From a checkpoint of a small transformer trained on Wikipedia.
Architecture: RMSNorm before and after each block, rotary positions, no biases in attention or MLP, tied embeddings, capped logits.
MLP neurons of a small language model. Each row is named by its layer, matrix (gate and up: input weights) and neuron, and shows model dimensions 16-143. Each number is 50 + 15 x the weight over its row's rms, rounded and kept within 0 to 99. A neuron's up and down rows have the sign that makes its largest values positive.
After each neuron's rows, "fires on" lists the tokens most often at its 100 highest values on Wikipedia text that the model never trained on. A number after a token or word is its count.

L4.gate25:32 38 61 42 47 47 61 61 40 44 44 45 61 66 38 32 52 56 67 16 55 37 64 68 58 73 11 33 46 65 35 32 50 62 53 66 36 33 71 58 40 50 38 71 73 41 40 35 47 42 32 40 57 45 42 65 59 79 46 42 55 35 46 54 38 47 67 54 37 52 14 24 73 51 00 64 55 62 52 50 51 23 52 67 52 37 27 62 44 62 37 64 42 53 62 66 39 48 58 59 24 60 56 46 60 48 52 33 47 55 49 31 35 41 37 41 76 48 58 30 48 55 60 47 51 47 48 53
L4.up25:41 43 61 23 56 41 38 80 50 43 38 34 56 47 64 55 55 47 54 27 58 45 55 51 48 64 65 60 38 56 61 56 28 21 39 35 78 61 45 58 81 42 58 68 43 42 30 38 65 69 52 37 64 63 58 47 69 80 43 67 10 35 29 50 67 42 58 53 38 52 82 32 51 49 46 35 70 64 77 51 48 59 66 45 44 43 38 30 39 50 48 43 40 57 33 63 58 58 60 40 40 85 50 50 74 68 53 39 44 83 42 66 61 38 64 43 46 67 41 41 41 54 66 21 40 52 61 33
fires on: " |" 68, "s" 13, "y" 6, "-" 4

L5.gate77:53 70 36 43 39 66 31 92 13 86 50 41 66 66 65 49 38 75 53 30 48 39 57 64 60 49 68 48 41 46 39 22 63 63 39 22 55 39 24 47 25 59 45 73 64 71 58 88 69 50 42 42 36 54 41 46 53 36 30 43 34 43 29 51 41 65 50 37 69 46 43 39 62 58 34 38 68 45 66 52 42 34 40 72 58 77 61 41 49 51 41 32 52 56 45 42 48 75 79 46 50 66 29 56 63 42 37 23 41 66 44 45 65 45 69 86 57 57 67 42 62 72 63 79 26 54 52 66
L5.up77:46 13 88 52 57 55 54 53 75 74 48 69 60 20 45 56 36 37 53 43 51 70 52 50 38 30 46 45 23 47 49 56 42 26 31 43 45 53 75 50 55 47 12 42 74 43 45 41 36 53 27 44 26 36 54 67 44 46 67 44 82 71 65 56 34 34 31 39 63 33 30 65 49 59 44 86 60 53 36 47 59 45 43 65 61 50 33 71 65 56 36 35 40 47 53 53 19 60 40 44 43 58 27 69 60 75 62 64 50 40 63 48 41 64 56 28 18 39 71 57 45 43 74 53 42 62 64 30
fires on: " " 91, " re" 6

L5.gate159:44 12 44 33 54 34 15 23 46 52 55 52 26 47 27 78 42 41 44 76 68 32 53 50 55 65 36 48 38 47 62 46 54 46 44 59 44 56 51 40 27 58 35 46 24 53 52 35 32 73 76 21 29 54 48 76 13 36 32 61 61 55 73 87 40 55 40 72 45 59 35 54 46 48 62 12 71 38 40 66 42 49 44 62 63 61 43 50 30 55 70 50 58 51 69 70 47 05 36 33 47 38 47 59 31 52 39 54 45 40 42 63 41 42 28 46 44 41 32 36 54 38 58 79 39 45 65 53
L5.up159:23 46 44 70 31 25 38 42 73 46 55 51 52 42 26 50 57 43 31 57 65 48 37 68 55 34 61 89 12 42 40 42 34 39 60 73 53 62 31 50 41 25 48 41 37 45 55 60 51 56 61 60 37 58 48 48 59 13 55 48 30 33 69 59 49 56 28 41 62 56 66 45 49 32 70 46 79 56 35 58 52 45 43 87 26 58 34 23 20 47 45 67 27 59 37 45 38 67 75 25 63 43 50 29 23 49 62 52 45 37 58 41 63 37 67 57 60 64 56 51 44 63 52 70 70 62 65 67
fires on: "–" 36, "–20" 16, "om" 12, "e" 7, "---|---|---|---|" 6

L5.gate87:77 66 47 33 58 54 47 08 62 45 59 47 40 38 60 33 66 34 68 48 25 63 35 58 62 36 42 49 42 29 54 61 69 48 60 43 54 63 63 31 55 66 49 34 23 39 57 23 45 44 45 47 34 56 48 38 36 61 51 62 62 70 77 63 36 40 53 26 63 51 54 36 37 61 49 39 50 45 39 74 66 20 69 40 35 38 41 94 51 54 49 39 46 68 36 81 70 40 49 59 68 56 21 67 59 62 56 57 38 44 61 51 51 39 40 27 50 71 57 81 38 53 54 58 67 58 57 52
L5.up87:66 50 36 65 86 45 41 72 67 28 31 53 23 28 65 36 70 45 54 54 70 55 59 61 58 62 21 41 52 21 63 39 56 61 44 25 51 69 60 27 69 55 30 67 43 51 81 47 46 41 42 52 49 54 47 47 42 61 34 38 74 73 51 41 53 25 39 51 33 34 51 59 55 45 24 60 36 48 29 36 45 63 73 32 19 67 40 46 32 61 33 71 72 45 70 66 46 35 33 49 45 43 57 43 28 64 71 40 42 62 40 41 58 53 04 26 45 47 48 58 44 66 47 56 18 63 53 35
fires on: " |" 51, "in" 35, "as" 7, "ut" 4

L4.gate248:51 30 38 32 47 52 60 31 51 58 41 72 52 53 61 54 75 40 59 62 57 57 69 42 29 73 50 56 46 52 50 41 32 53 76 65 69 61 39 38 40 58 46 38 66 99 13 52 43 36 37 35 45 55 64 51 65 62 76 52 62 66 50 78 45 41 47 57 60 47 06 46 37 72 73 19 50 45 69 49 81 52 42 70 61 54 55 31 43 39 69 31 67 78 41 30 50 45 61 55 45 51 55 61 65 57 64 41 63 70 57 57 43 57 63 56 61 39 40 64 39 31 39 63 29 29 42 56
L4.up248:59 46 67 64 34 39 55 29 58 65 55 79 72 50 36 53 75 05 96 75 38 63 64 16 39 46 57 40 15 49 43 56 71 28 50 40 59 26 63 43 58 51 67 47 60 70 31 75 33 52 46 31 46 37 39 66 67 90 25 68 51 32 57 66 46 69 54 68 69 76 42 31 34 48 66 66 51 60 52 68 56 60 43 68 57 67 58 45 49 43 61 44 45 86 61 63 59 45 63 63 66 49 46 37 62 68 48 42 46 55 47 73 30 43 47 47 30 47 42 26 56 44 36 56 56 48 34 37
fires on: "er" 67, "B" 13, " |" 7

L4.gate127:39 44 33 60 53 44 40 42 71 47 65 52 46 51 27 50 59 67 91 35 46 45 59 68 46 98 67 46 58 57 56 27 44 51 48 40 41 72 46 36 34 53 61 59 53 69 44 48 54 52 68 46 69 43 44 36 62 18 50 48 44 67 55 54 62 50 62 66 61 47 59 57 49 81 91 38 57 66 32 37 11 48 46 67 65 52 42 65 45 52 34 59 46 60 47 55 70 67 58 67 63 44 41 71 42 39 78 61 34 60 55 85 52 57 25 41 32 15 49 51 29 56 58 91 43 63 86 42
L4.up127:57 64 47 73 19 35 37 65 53 62 72 43 54 66 37 39 37 28 53 53 55 87 42 52 46 53 37 57 63 41 20 62 47 33 48 67 74 46 39 55 19 62 68 53 53 47 27 32 39 36 67 47 57 43 57 41 73 48 40 61 27 44 61 56 46 65 53 45 18 44 52 35 43 68 53 43 54 60 39 51 45 56 31 74 69 45 51 39 73 39 41 55 53 54 66 54 05 47 40 45 40 56 59 41 24 59 36 47 80 45 44 42 29 70 43 58 72 56 63 40 57 54 38 62 39 21 71 81
fires on: " |" 31, "s" 21, "it" 15, " W" 11, "-" 5

L4.gate411:46 32 52 42 17 44 58 50 87 53 44 46 51 55 47 56 46 33 49 46 42 47 38 73 53 41 32 38 56 53 44 36 48 38 53 54 52 46 53 42 52 50 70 52 54 69 27 16 61 29 68 58 54 73 61 55 58 38 68 26 48 41 68 54 65 56 16 60 59 38 57 56 52 56 65 47 24 61 47 37 55 38 47 56 47 38 61 74 37 60 57 76 62 30 85 48 20 81 83 31 46 67 67 53 53 30 60 28 31 37 79 52 38 73 39 20 90 52 61 46 16 34 48 67 58 51 51 20
L4.up411:34 39 38 67 66 29 42 54 63 49 50 54 51 30 33 47 56 31 51 53 40 32 25 90 38 48 28 75 50 55 60 54 66 64 30 49 44 28 36 51 55 62 73 67 30 55 35 41 68 31 48 62 22 58 50 54 44 37 64 22 70 45 51 40 64 36 19 35 39 41 34 37 38 43 64 35 68 44 46 56 69 39 59 63 32 62 54 52 46 02 58 75 30 48 57 46 44 52 55 36 53 61 59 38 43 32 67 70 19 55 80 62 41 50 42 48 83 45 70 33 31 35 57 53 76 38 56 41
fires on: " |" 78, "1" 6, " " 6, "3" 5

L5.gate121:62 47 53 63 06 68 49 62 40 67 66 56 76 72 66 28 23 44 17 62 58 71 44 47 47 52 50 46 25 57 46 64 37 63 33 61 77 48 32 34 22 53 48 38 62 36 59 49 67 72 43 24 54 65 66 79 37 40 42 46 36 65 61 49 47 71 33 43 58 37 16 36 81 57 42 53 44 45 50 36 64 62 57 53 59 31 36 39 55 70 72 49 34 44 42 49 30 32 60 46 33 58 57 40 49 51 57 48 47 42 65 03 42 58 58 70 49 32 77 37 58 28 61 69 46 44 46 51
L5.up121:59 46 51 71 33 49 44 23 35 62 54 72 29 53 70 64 34 51 54 72 01 68 44 50 55 46 64 59 68 53 50 64 33 43 69 57 49 58 47 55 61 77 47 72 68 35 84 60 72 56 43 47 39 55 40 66 36 33 75 51 58 38 33 46 41 72 44 72 44 56 61 37 31 59 38 42 39 41 50 63 53 48 31 60 62 26 86 53 63 47 71 55 31 58 57 26 71 51 67 54 54 56 47 48 71 62 56 24 71 82 41 57 51 56 45 71 49 63 34 46 38 61 42 54 37 35 38 42
fires on: " be" 94, "---|---|---|---|" 6

L4.gate13:18 32 47 36 42 53 44 49 67 63 53 65 67 37 63 47 59 67 42 70 37 45 90 32 59 51 50 47 24 56 49 52 61 61 14 20 72 61 59 69 52 52 23 31 45 46 45 35 29 61 46 62 57 61 54 54 63 65 70 56 44 60 50 19 49 58 39 65 31 58 53 58 46 49 40 35 63 77 52 37 75 46 69 30 54 80 53 53 54 65 49 37 65 34 48 24 65 51 55 66 74 45 57 56 56 62 38 80 71 35 62 65 29 02 47 65 62 41 61 36 26 63 80 66 39 37 30 70
L4.up13:52 45 27 61 50 31 45 43 62 60 48 52 82 61 64 38 32 31 66 49 47 57 51 47 43 33 58 28 41 26 68 72 63 53 69 57 38 70 45 34 58 55 58 50 47 73 44 75 47 36 27 72 34 25 64 60 56 46 70 56 63 44 70 64 55 53 22 49 63 54 36 38 61 46 52 66 51 51 54 75 21 37 36 63 40 40 80 81 38 21 44 55 73 51 78 33 34 58 52 37 47 76 12 59 68 55 48 35 45 68 67 65 59 80 37 51 70 07 77 30 56 36 72 43 44 38 49 57
fires on: " " 100

L2.gate187:57 46 43 43 57 66 43 23 26 34 23 46 55 53 40 42 43 45 29 38 53 24 25 37 49 54 69 60 37 31 38 37 53 34 34 57 57 30 41 45 59 36 51 31 45 50 45 58 55 67 60 36 68 57 55 65 77 48 36 28 41 49 68 45 42 43 45 39 30 61 72 42 36 47 33 59 81 52 38 55 53 48 44 56 44 68 40 59 45 14 40 31 33 24 60 34 65 32 49 42 00 60 49 57 48 66 46 39 57 59 48 43 38 31 98 69 64 59 57 59 52 36 55 64 74 59 37 56
L2.up187:48 56 27 32 50 71 69 12 46 39 26 41 61 51 24 50 55 45 34 36 38 29 29 51 41 66 47 64 47 36 47 35 53 41 52 43 61 35 42 52 45 31 39 40 44 41 51 76 57 75 63 41 58 66 61 50 76 64 55 35 43 41 61 26 46 38 43 57 35 53 75 46 20 73 67 64 58 56 63 53 66 62 12 56 42 52 40 64 47 36 47 28 43 31 38 28 39 42 43 51 29 62 72 46 58 80 24 74 80 69 56 39 36 43 62 82 60 76 64 72 61 61 54 68 68 65 54 47
fires on: "k" 49, "ter" 12, "n" 9, "p" 5, "-" 5, "per" 4

L5.gate10:42 50 83 48 44 46 68 64 71 63 47 67 44 45 48 30 43 29 47 51 51 55 53 77 55 42 38 40 65 50 60 51 50 32 23 34 51 17 73 42 18 18 32 41 20 68 67 55 53 56 58 49 40 45 59 42 65 63 60 38 45 41 40 35 45 22 63 59 53 78 50 54 49 45 42 34 43 50 62 55 44 36 68 30 32 57 35 63 47 77 64 72 52 53 56 28 51 10 70 73 47 61 64 12 64 53 59 57 56 71 22 28 45 73 25 91 39 60 58 25 61 61 46 56 38 69 51 56
L5.up10:54 40 60 20 81 44 46 74 60 54 42 68 58 47 56 72 69 83 75 75 44 51 38 65 59 51 36 69 58 47 43 37 54 59 66 40 27 50 57 64 49 54 43 53 21 77 26 56 56 45 69 78 33 51 38 39 41 61 50 33 28 23 36 82 55 42 53 59 40 49 67 44 43 56 75 59 36 40 56 38 47 53 64 27 51 38 43 86 39 43 30 43 45 48 70 47 68 31 47 51 36 56 47 74 46 76 52 59 52 58 50 45 37 31 80 50 55 58 57 31 49 61 53 53 59 43 54 35
fires on: " to" 30, " (" 13, "o" 12, "y" 12, "-" 8, "e" 7

L2.gate142:53 29 23 47 33 40 62 51 71 73 44 45 32 20 49 44 31 83 57 57 52 44 54 51 42 57 25 53 26 47 30 46 33 70 59 50 55 41 31 52 48 24 53 44 51 56 46 50 52 36 71 57 38 51 35 52 63 63 50 33 52 50 87 48 54 67 35 42 44 32 41 64 74 52 36 10 43 49 37 48 53 56 05 66 63 57 53 36 57 79 43 50 51 49 55 45 44 62 56 56 39 57 61 59 55 56 79 72 54 72 34 26 68 03 40 23 56 69 74 39 22 42 53 43 34 71 36 54
L2.up142:60 54 42 61 62 39 60 55 75 37 57 47 68 39 60 43 54 59 50 41 46 57 40 29 60 45 47 44 59 59 54 39 36 64 74 64 48 30 41 53 39 40 62 38 45 28 74 53 57 28 41 90 56 33 33 38 49 50 45 38 63 60 65 53 60 50 35 47 73 32 42 52 47 68 53 48 39 52 66 42 20 71 44 47 62 73 49 56 44 17 23 66 49 40 50 38 39 59 43 55 68 29 50 45 46 84 29 54 58 64 71 31 73 43 36 16 51 66 82 15 50 55 79 43 25 66 36 38
fires on: "mm" 26, " University" 22, "leg" 15, " 2006" 10, " married" 5, " 2005" 4

L5.gate139:53 45 38 29 62 67 38 44 39 45 58 60 60 33 56 43 63 30 65 19 68 21 66 57 28 90 74 56 45 43 57 38 52 40 70 60 57 36 43 46 62 49 57 48 52 66 23 45 34 61 52 63 29 78 71 63 38 83 47 56 59 46 39 91 89 38 45 42 60 33 22 53 52 63 65 51 46 39 21 48 62 74 36 56 67 57 18 23 51 53 43 27 63 46 80 53 62 54 46 57 29 42 64 40 65 60 30 52 50 55 27 57 48 77 52 49 65 41 59 52 65 51 40 67 55 87 40 40
L5.up139:41 44 47 53 52 58 50 33 81 73 47 47 62 39 58 67 49 43 57 35 76 20 56 26 58 60 62 53 39 43 40 79 45 54 47 58 44 40 48 17 62 51 58 42 34 65 73 51 55 63 25 66 47 25 30 32 24 46 43 57 58 56 67 42 68 70 27 31 58 21 29 44 64 29 73 57 50 39 58 73 78 59 26 43 42 27 29 47 44 38 60 60 45 63 21 68 61 52 28 66 37 44 18 55 63 55 78 53 55 56 33 92 42 34 48 60 55 47 27 34 57 33 58 59 67 77 85 52
fires on: "e" 42, "er" 12, "ev" 11, "k" 6

L5.gate419:65 55 37 40 17 54 76 14 54 59 55 54 60 42 49 56 45 55 53 57 70 33 48 72 27 41 58 71 63 46 44 54 25 56 57 73 50 36 68 52 57 21 60 36 35 50 40 30 44 46 43 47 52 41 28 49 39 26 52 30 60 37 57 46 58 45 30 37 48 33 51 68 53 56 56 47 42 22 36 46 58 57 40 65 52 71 37 55 37 21 42 47 38 54 71 17 50 42 04 31 34 35 69 49 34 32 61 53 56 49 32 59 27 39 58 49 41 20 37 49 35 33 59 42 68 19 50 66
L5.up419:52 68 44 38 45 48 46 55 38 39 37 58 59 68 36 43 30 39 21 68 73 64 58 76 71 30 74 54 39 45 72 64 62 49 74 42 53 52 58 26 55 57 72 61 50 50 44 58 59 48 40 36 40 59 40 40 56 47 40 50 63 69 77 63 51 26 47 67 87 53 58 88 38 30 59 54 54 61 29 49 52 58 51 41 80 46 35 68 57 36 71 31 75 76 53 48 43 37 51 46 46 52 63 49 45 53 46 59 30 45 57 72 40 61 62 53 62 50 42 50 23 34 83 64 67 14 64 72
fires on: "us" 19, "son" 13, "re" 8, " member" 7, "k" 7, "ry" 6

L5.gate68:48 32 53 29 47 69 48 59 46 62 48 57 77 39 44 24 43 55 44 39 45 53 45 67 12 74 53 60 51 48 45 58 64 68 69 57 47 39 80 65 62 73 26 76 54 75 63 64 35 41 59 52 65 59 44 57 77 65 58 62 67 53 49 45 67 64 83 56 70 63 60 66 56 53 42 18 43 73 35 62 55 66 22 38 55 52 50 66 48 67 39 53 59 45 32 53 56 42 73 50 43 63 68 36 72 74 48 55 82 13 50 40 60 68 59 35 42 46 33 63 51 42 44 63 44 41 58 49
L5.up68:48 35 24 72 56 45 51 13 31 62 69 57 58 64 53 65 59 68 77 60 43 60 48 46 64 39 47 40 64 57 36 35 60 24 45 61 30 51 47 42 39 62 36 55 64 60 68 15 37 47 54 48 65 37 74 30 56 52 46 61 50 46 33 40 59 59 29 54 16 57 39 49 70 68 18 61 52 36 28 64 21 49 55 66 62 69 10 42 32 70 57 82 40 65 54 53 83 56 42 37 51 66 24 49 74 60 62 37 57 28 54 58 55 38 75 59 49 41 51 64 49 46 87 57 57 57 43 55
fires on: "s" 39, "he" 14, "u" 9, "round" 9, "out" 5

L2.gate179:19 40 21 15 71 40 63 43 38 65 70 43 69 51 69 46 57 23 76 42 42 57 46 27 52 55 56 57 55 34 42 51 40 55 57 39 62 49 60 44 56 51 59 52 58 68 42 44 29 59 76 40 50 54 44 38 46 64 51 34 42 57 28 49 46 44 60 60 38 54 26 55 39 63 53 53 53 38 59 22 88 52 41 54 39 39 44 36 64 09 24 39 62 89 44 60 56 52 41 68 68 68 49 75 33 81 64 38 67 45 67 32 31 61 47 32 57 44 75 30 42 47 61 64 61 71 43 67
L2.up179:28 49 44 32 25 50 69 36 58 49 69 48 58 72 52 51 73 26 47 43 64 48 48 66 47 51 84 43 63 42 43 38 32 45 25 52 64 21 63 40 71 42 68 37 52 55 30 66 41 50 79 46 42 36 52 12 47 56 58 56 36 36 38 40 40 54 34 39 39 62 60 37 45 58 63 44 43 56 54 41 84 50 28 48 32 44 22 54 52 15 72 28 47 68 81 51 66 45 36 50 70 59 35 70 63 55 41 37 68 37 44 50 32 46 49 42 80 34 44 33 30 52 37 56 34 35 26 77
fires on: "er" 32, "ut" 21, "em" 19, "in" 10, "ed" 5

L4.gate279:26 57 17 79 40 40 47 48 30 72 28 62 57 43 47 31 58 39 36 67 59 54 34 84 29 24 42 43 56 51 53 42 44 42 40 44 56 81 56 64 36 47 41 54 82 73 63 57 69 23 34 73 30 60 45 70 66 49 50 45 37 42 73 39 51 20 28 58 39 53 39 60 09 32 43 45 27 44 33 55 55 33 42 48 64 67 70 45 60 74 65 59 56 43 31 41 36 64 59 40 50 63 48 27 63 46 35 50 39 47 47 52 61 69 44 42 56 46 28 27 38 46 73 70 49 45 35 61
L4.up279:55 22 59 70 72 41 62 29 65 46 47 56 77 33 53 52 46 64 46 37 34 41 39 46 29 51 07 66 22 29 75 31 73 51 52 59 49 40 51 37 28 55 68 18 40 70 37 44 62 49 42 66 51 47 75 57 46 61 52 59 66 69 39 67 63 38 45 43 51 58 15 76 63 31 28 84 77 42 56 55 46 61 63 35 37 54 53 53 33 46 44 56 66 36 69 35 37 74 47 30 31 51 13 58 61 29 41 49 61 43 46 68 64 44 41 54 48 42 56 65 50 48 31 42 44 52 37 61
fires on: " 19" 82, " " 6, "====" 5

L2.gate295:64 43 19 42 36 56 43 25 23 42 63 31 52 23 56 68 65 44 28 55 44 46 43 41 48 39 50 15 53 69 62 73 35 47 26 46 72 33 45 54 41 49 46 60 50 79 50 17 76 19 74 24 57 56 62 58 45 54 23 50 47 45 33 55 48 39 33 60 74 26 65 35 69 37 44 84 39 66 51 58 31 64 26 55 28 36 55 26 48 43 53 72 61 38 56 23 60 58 55 55 52 83 55 52 46 62 72 54 41 42 51 53 31 63 48 69 45 40 57 62 79 55 50 63 47 54 61 50
L2.up295:64 63 23 59 49 41 61 42 42 38 41 52 50 56 11 35 49 62 59 45 27 52 10 54 40 51 43 29 37 48 73 76 16 65 47 58 40 58 51 43 40 49 43 44 75 48 72 43 64 50 66 62 69 33 31 29 41 71 11 33 53 42 48 32 31 47 51 59 81 49 83 16 62 54 65 88 48 89 74 46 51 45 31 43 50 51 66 31 35 29 39 49 49 48 56 28 49 35 48 57 33 45 30 53 51 44 54 53 46 36 56 38 23 70 50 65 51 57 67 55 55 45 54 61 34 39 53 65
fires on: "br" 22, "n" 20, "rt" 9, "mer" 7, "ctor" 6, "ll" 6

L5.gate90:74 56 47 58 48 64 40 53 64 52 55 61 44 61 59 58 33 47 34 51 46 58 44 31 68 26 59 58 53 49 48 49 15 33 60 43 49 42 71 69 61 52 51 64 46 40 35 45 79 55 28 44 52 66 45 62 64 42 55 44 43 41 56 65 47 45 99 48 43 31 26 52 50 18 49 42 13 34 70 57 62 42 45 72 68 72 48 66 56 39 26 65 72 56 44 62 53 66 61 17 43 32 25 24 65 68 30 66 65 31 63 44 29 69 44 54 75 42 64 21 90 38 66 80 36 44 79 37
L5.up90:55 33 42 10 31 56 48 42 68 66 74 48 40 45 61 73 61 70 53 58 57 36 33 42 37 37 53 42 68 27 61 57 48 34 68 50 31 22 50 60 21 27 42 22 39 65 20 31 29 42 25 79 58 44 56 47 53 51 49 42 51 47 47 31 52 60 64 49 38 49 63 47 41 36 32 61 72 37 41 36 64 41 24 73 31 78 42 49 32 68 59 63 40 34 49 39 58 48 61 63 31 27 40 45 73 92 40 30 52 58 66 56 33 51 27 52 56 35 53 53 34 60 41 38 49 75 48 43
fires on: "st" 33, "s" 28, "t" 14, "est" 9, " re" 6

L5.gate303:64 48 40 51 39 72 66 63 63 58 53 44 38 64 59 52 67 29 41 45 35 23 78 61 58 74 56 44 64 39 29 37 72 76 86 50 41 83 52 41 31 32 40 62 38 59 53 44 43 51 50 42 54 39 46 26 55 70 47 43 42 34 29 25 91 41 63 40 35 39 71 52 63 54 37 42 22 20 54 34 49 36 50 43 55 34 50 30 69 44 66 35 55 79 54 52 59 51 82 66 44 80 58 38 46 40 43 44 47 46 44 61 34 67 40 58 59 45 41 46 49 63 52 47 55 24 56 44
L5.up303:74 43 27 52 49 67 34 35 51 56 37 43 52 96 51 46 75 46 31 57 60 17 76 35 33 76 66 64 41 70 38 60 49 39 63 53 25 38 49 60 56 69 19 53 26 47 64 71 66 68 71 44 57 48 41 47 35 42 52 55 46 19 56 59 37 57 28 47 62 58 69 40 72 57 45 41 30 77 37 16 68 49 38 39 14 44 67 40 45 51 55 46 66 84 29 57 47 51 65 43 60 57 64 53 33 58 48 40 47 52 58 42 45 40 28 53 62 40 21 47 43 71 54 26 28 37 38 48
fires on: "ing" 38, "\"" 16, "ed" 13, "ful" 11, "ible" 6

L4.gate359:65 52 60 08 36 46 46 67 71 68 66 19 54 43 93 53 46 82 40 78 62 73 50 50 69 54 34 85 38 66 63 25 36 73 68 42 48 58 72 54 55 46 39 42 50 39 77 55 55 50 47 49 34 44 54 48 36 56 56 54 55 47 13 50 55 44 45 34 41 32 76 29 58 48 66 46 60 38 55 45 58 35 64 69 54 39 45 29 70 40 50 37 68 66 38 01 28 56 77 66 41 51 39 40 42 42 42 28 42 43 65 32 29 80 60 46 56 57 65 30 53 70 56 51 51 46 52 33
L4.up359:67 68 72 67 51 45 44 31 58 50 03 40 58 47 72 19 48 35 37 53 30 37 66 41 47 50 28 46 43 40 63 46 57 57 41 77 44 53 48 63 56 61 47 49 49 51 55 29 42 47 56 40 63 35 67 56 45 56 56 33 68 38 50 27 26 64 91 30 33 54 31 45 43 50 42 34 37 70 44 64 55 43 62 34 10 34 43 32 51 56 57 37 56 43 39 51 29 73 54 17 22 62 48 35 34 31 67 46 44 67 57 46 78 50 49 40 35 46 51 29 56 58 64 11 45 37 65 61
fires on: ":" 52, "d" 10, "-" 7, "ha" 6, "u" 5

L4.gate253:52 44 44 25 51 69 72 23 30 41 55 64 49 67 50 49 79 44 44 79 63 35 58 39 31 33 37 41 31 31 34 61 53 48 57 17 51 32 45 45 47 52 68 14 78 54 35 56 32 57 48 39 36 38 64 54 47 66 61 34 54 39 46 71 51 25 60 78 63 55 17 66 51 59 50 61 71 57 25 74 36 82 52 66 60 33 31 34 55 56 64 61 69 35 63 14 66 50 24 56 75 51 67 61 41 32 71 86 36 56 48 39 53 55 34 28 21 63 65 43 50 65 52 36 67 52 65 54
L4.up253:50 47 87 42 41 57 40 43 61 36 53 62 59 54 51 67 65 29 51 70 57 48 48 62 73 43 50 19 45 43 63 83 56 47 60 57 89 17 41 30 43 49 54 34 55 65 31 64 46 38 48 27 48 38 50 68 76 34 40 57 67 73 60 56 76 48 59 59 52 61 51 49 44 72 33 45 65 64 25 57 44 62 66 71 54 40 46 42 37 67 55 66 43 44 83 35 60 60 21 50 78 28 67 62 36 54 76 68 39 62 26 33 47 32 57 48 30 67 62 44 61 42 50 39 35 37 51 60
fires on: "D" 33, "R" 25, "T" 9, "er" 6, "G" 6, "E" 5

L2.gate282:45 52 90 42 59 44 55 65 35 22 52 68 60 80 43 49 80 85 55 82 53 69 52 41 79 46 44 53 59 67 47 47 29 66 47 69 48 34 54 44 61 87 77 46 62 33 38 61 50 29 57 70 51 68 42 56 87 48 65 83 74 50 32 48 55 59 69 56 70 46 34 53 61 68 46 44 75 58 31 51 47 42 45 59 54 36 51 45 65 18 69 49 55 54 50 28 58 72 56 38 77 65 45 25 25 75 39 43 37 74 33 50 52 58 35 43 38 54 61 46 32 57 50 55 65 48 46 82
L2.up282:57 49 40 61 62 54 32 57 61 42 47 46 51 55 69 61 42 83 46 52 63 56 33 39 60 48 61 50 60 79 51 48 30 47 60 38 69 59 35 38 59 43 56 46 68 38 63 53 58 51 71 50 50 49 19 56 75 54 60 40 65 57 63 09 33 43 24 67 44 43 35 31 67 65 50 44 64 29 44 45 40 45 55 41 49 34 23 15 40 38 72 51 50 68 55 61 66 68 31 45 31 46 23 23 63 79 46 44 27 52 53 60 63 28 58 44 45 41 45 61 22 72 69 43 54 62 37 76
fires on: "u" 29, "ac" 22, "s" 13, " and" 11, " of" 7, "á" 6

L4.gate178:55 53 67 60 71 52 55 42 46 39 35 28 46 50 69 40 57 33 34 49 76 53 60 78 58 62 36 42 73 72 32 60 54 68 32 56 52 61 48 42 20 43 50 37 41 68 50 38 31 55 56 66 43 44 46 53 43 67 45 50 56 65 25 51 66 60 64 47 45 46 85 52 64 54 31 71 63 30 47 52 91 44 44 43 60 74 28 34 29 56 50 74 60 17 30 29 65 60 61 40 40 83 49 59 69 59 84 69 70 65 81 47 35 61 62 31 64 47 52 69 62 67 31 58 48 48 66 66
L4.up178:41 60 74 67 47 40 53 52 48 51 51 54 60 63 45 55 54 49 42 32 88 40 66 58 54 60 22 55 65 47 42 47 65 87 35 40 35 46 47 36 29 60 57 30 49 65 56 54 33 49 40 57 67 47 62 52 51 42 47 53 57 64 05 37 42 50 70 69 64 51 72 66 45 46 34 80 55 68 56 67 77 30 85 59 53 42 00 37 38 35 25 74 61 37 37 69 99 59 57 36 55 60 37 42 40 42 44 47 58 35 71 54 33 59 59 37 40 54 52 65 64 54 54 79 48 37 52 39
fires on: "point" 16, " group" 13, " Championship" 12, " season" 11, " match" 7, " Cup" 6

L2.gate354:78 37 67 76 45 46 18 45 65 50 41 68 22 33 58 66 69 57 57 68 55 51 64 53 40 52 54 30 35 48 65 27 66 46 62 34 45 54 25 48 46 28 81 75 41 30 45 77 83 41 45 50 68 84 50 53 75 66 49 38 24 51 69 60 33 42 50 57 41 59 52 37 58 47 50 58 31 72 41 88 43 28 47 68 57 90 60 45 56 40 52 40 57 47 52 50 50 69 72 46 67 38 42 62 48 21 50 35 32 43 40 67 47 41 35 54 41 63 26 45 51 17 38 34 58 49 61 55
L2.up354:81 38 59 82 26 23 35 53 51 41 35 52 28 44 50 59 93 49 62 64 70 64 44 34 26 43 57 40 44 61 55 38 55 62 46 30 40 56 38 50 70 46 52 84 45 47 51 64 86 45 46 33 65 82 38 67 53 62 49 51 35 56 39 28 50 56 32 60 60 70 65 30 64 47 35 60 28 45 33 71 28 47 30 55 54 81 51 42 50 49 55 33 38 50 41 33 66 68 99 61 77 35 35 47 44 31 54 49 62 73 46 63 57 30 44 42 44 36 35 35 51 17 25 32 43 46 30 42
fires on: "te" 93, "t" 4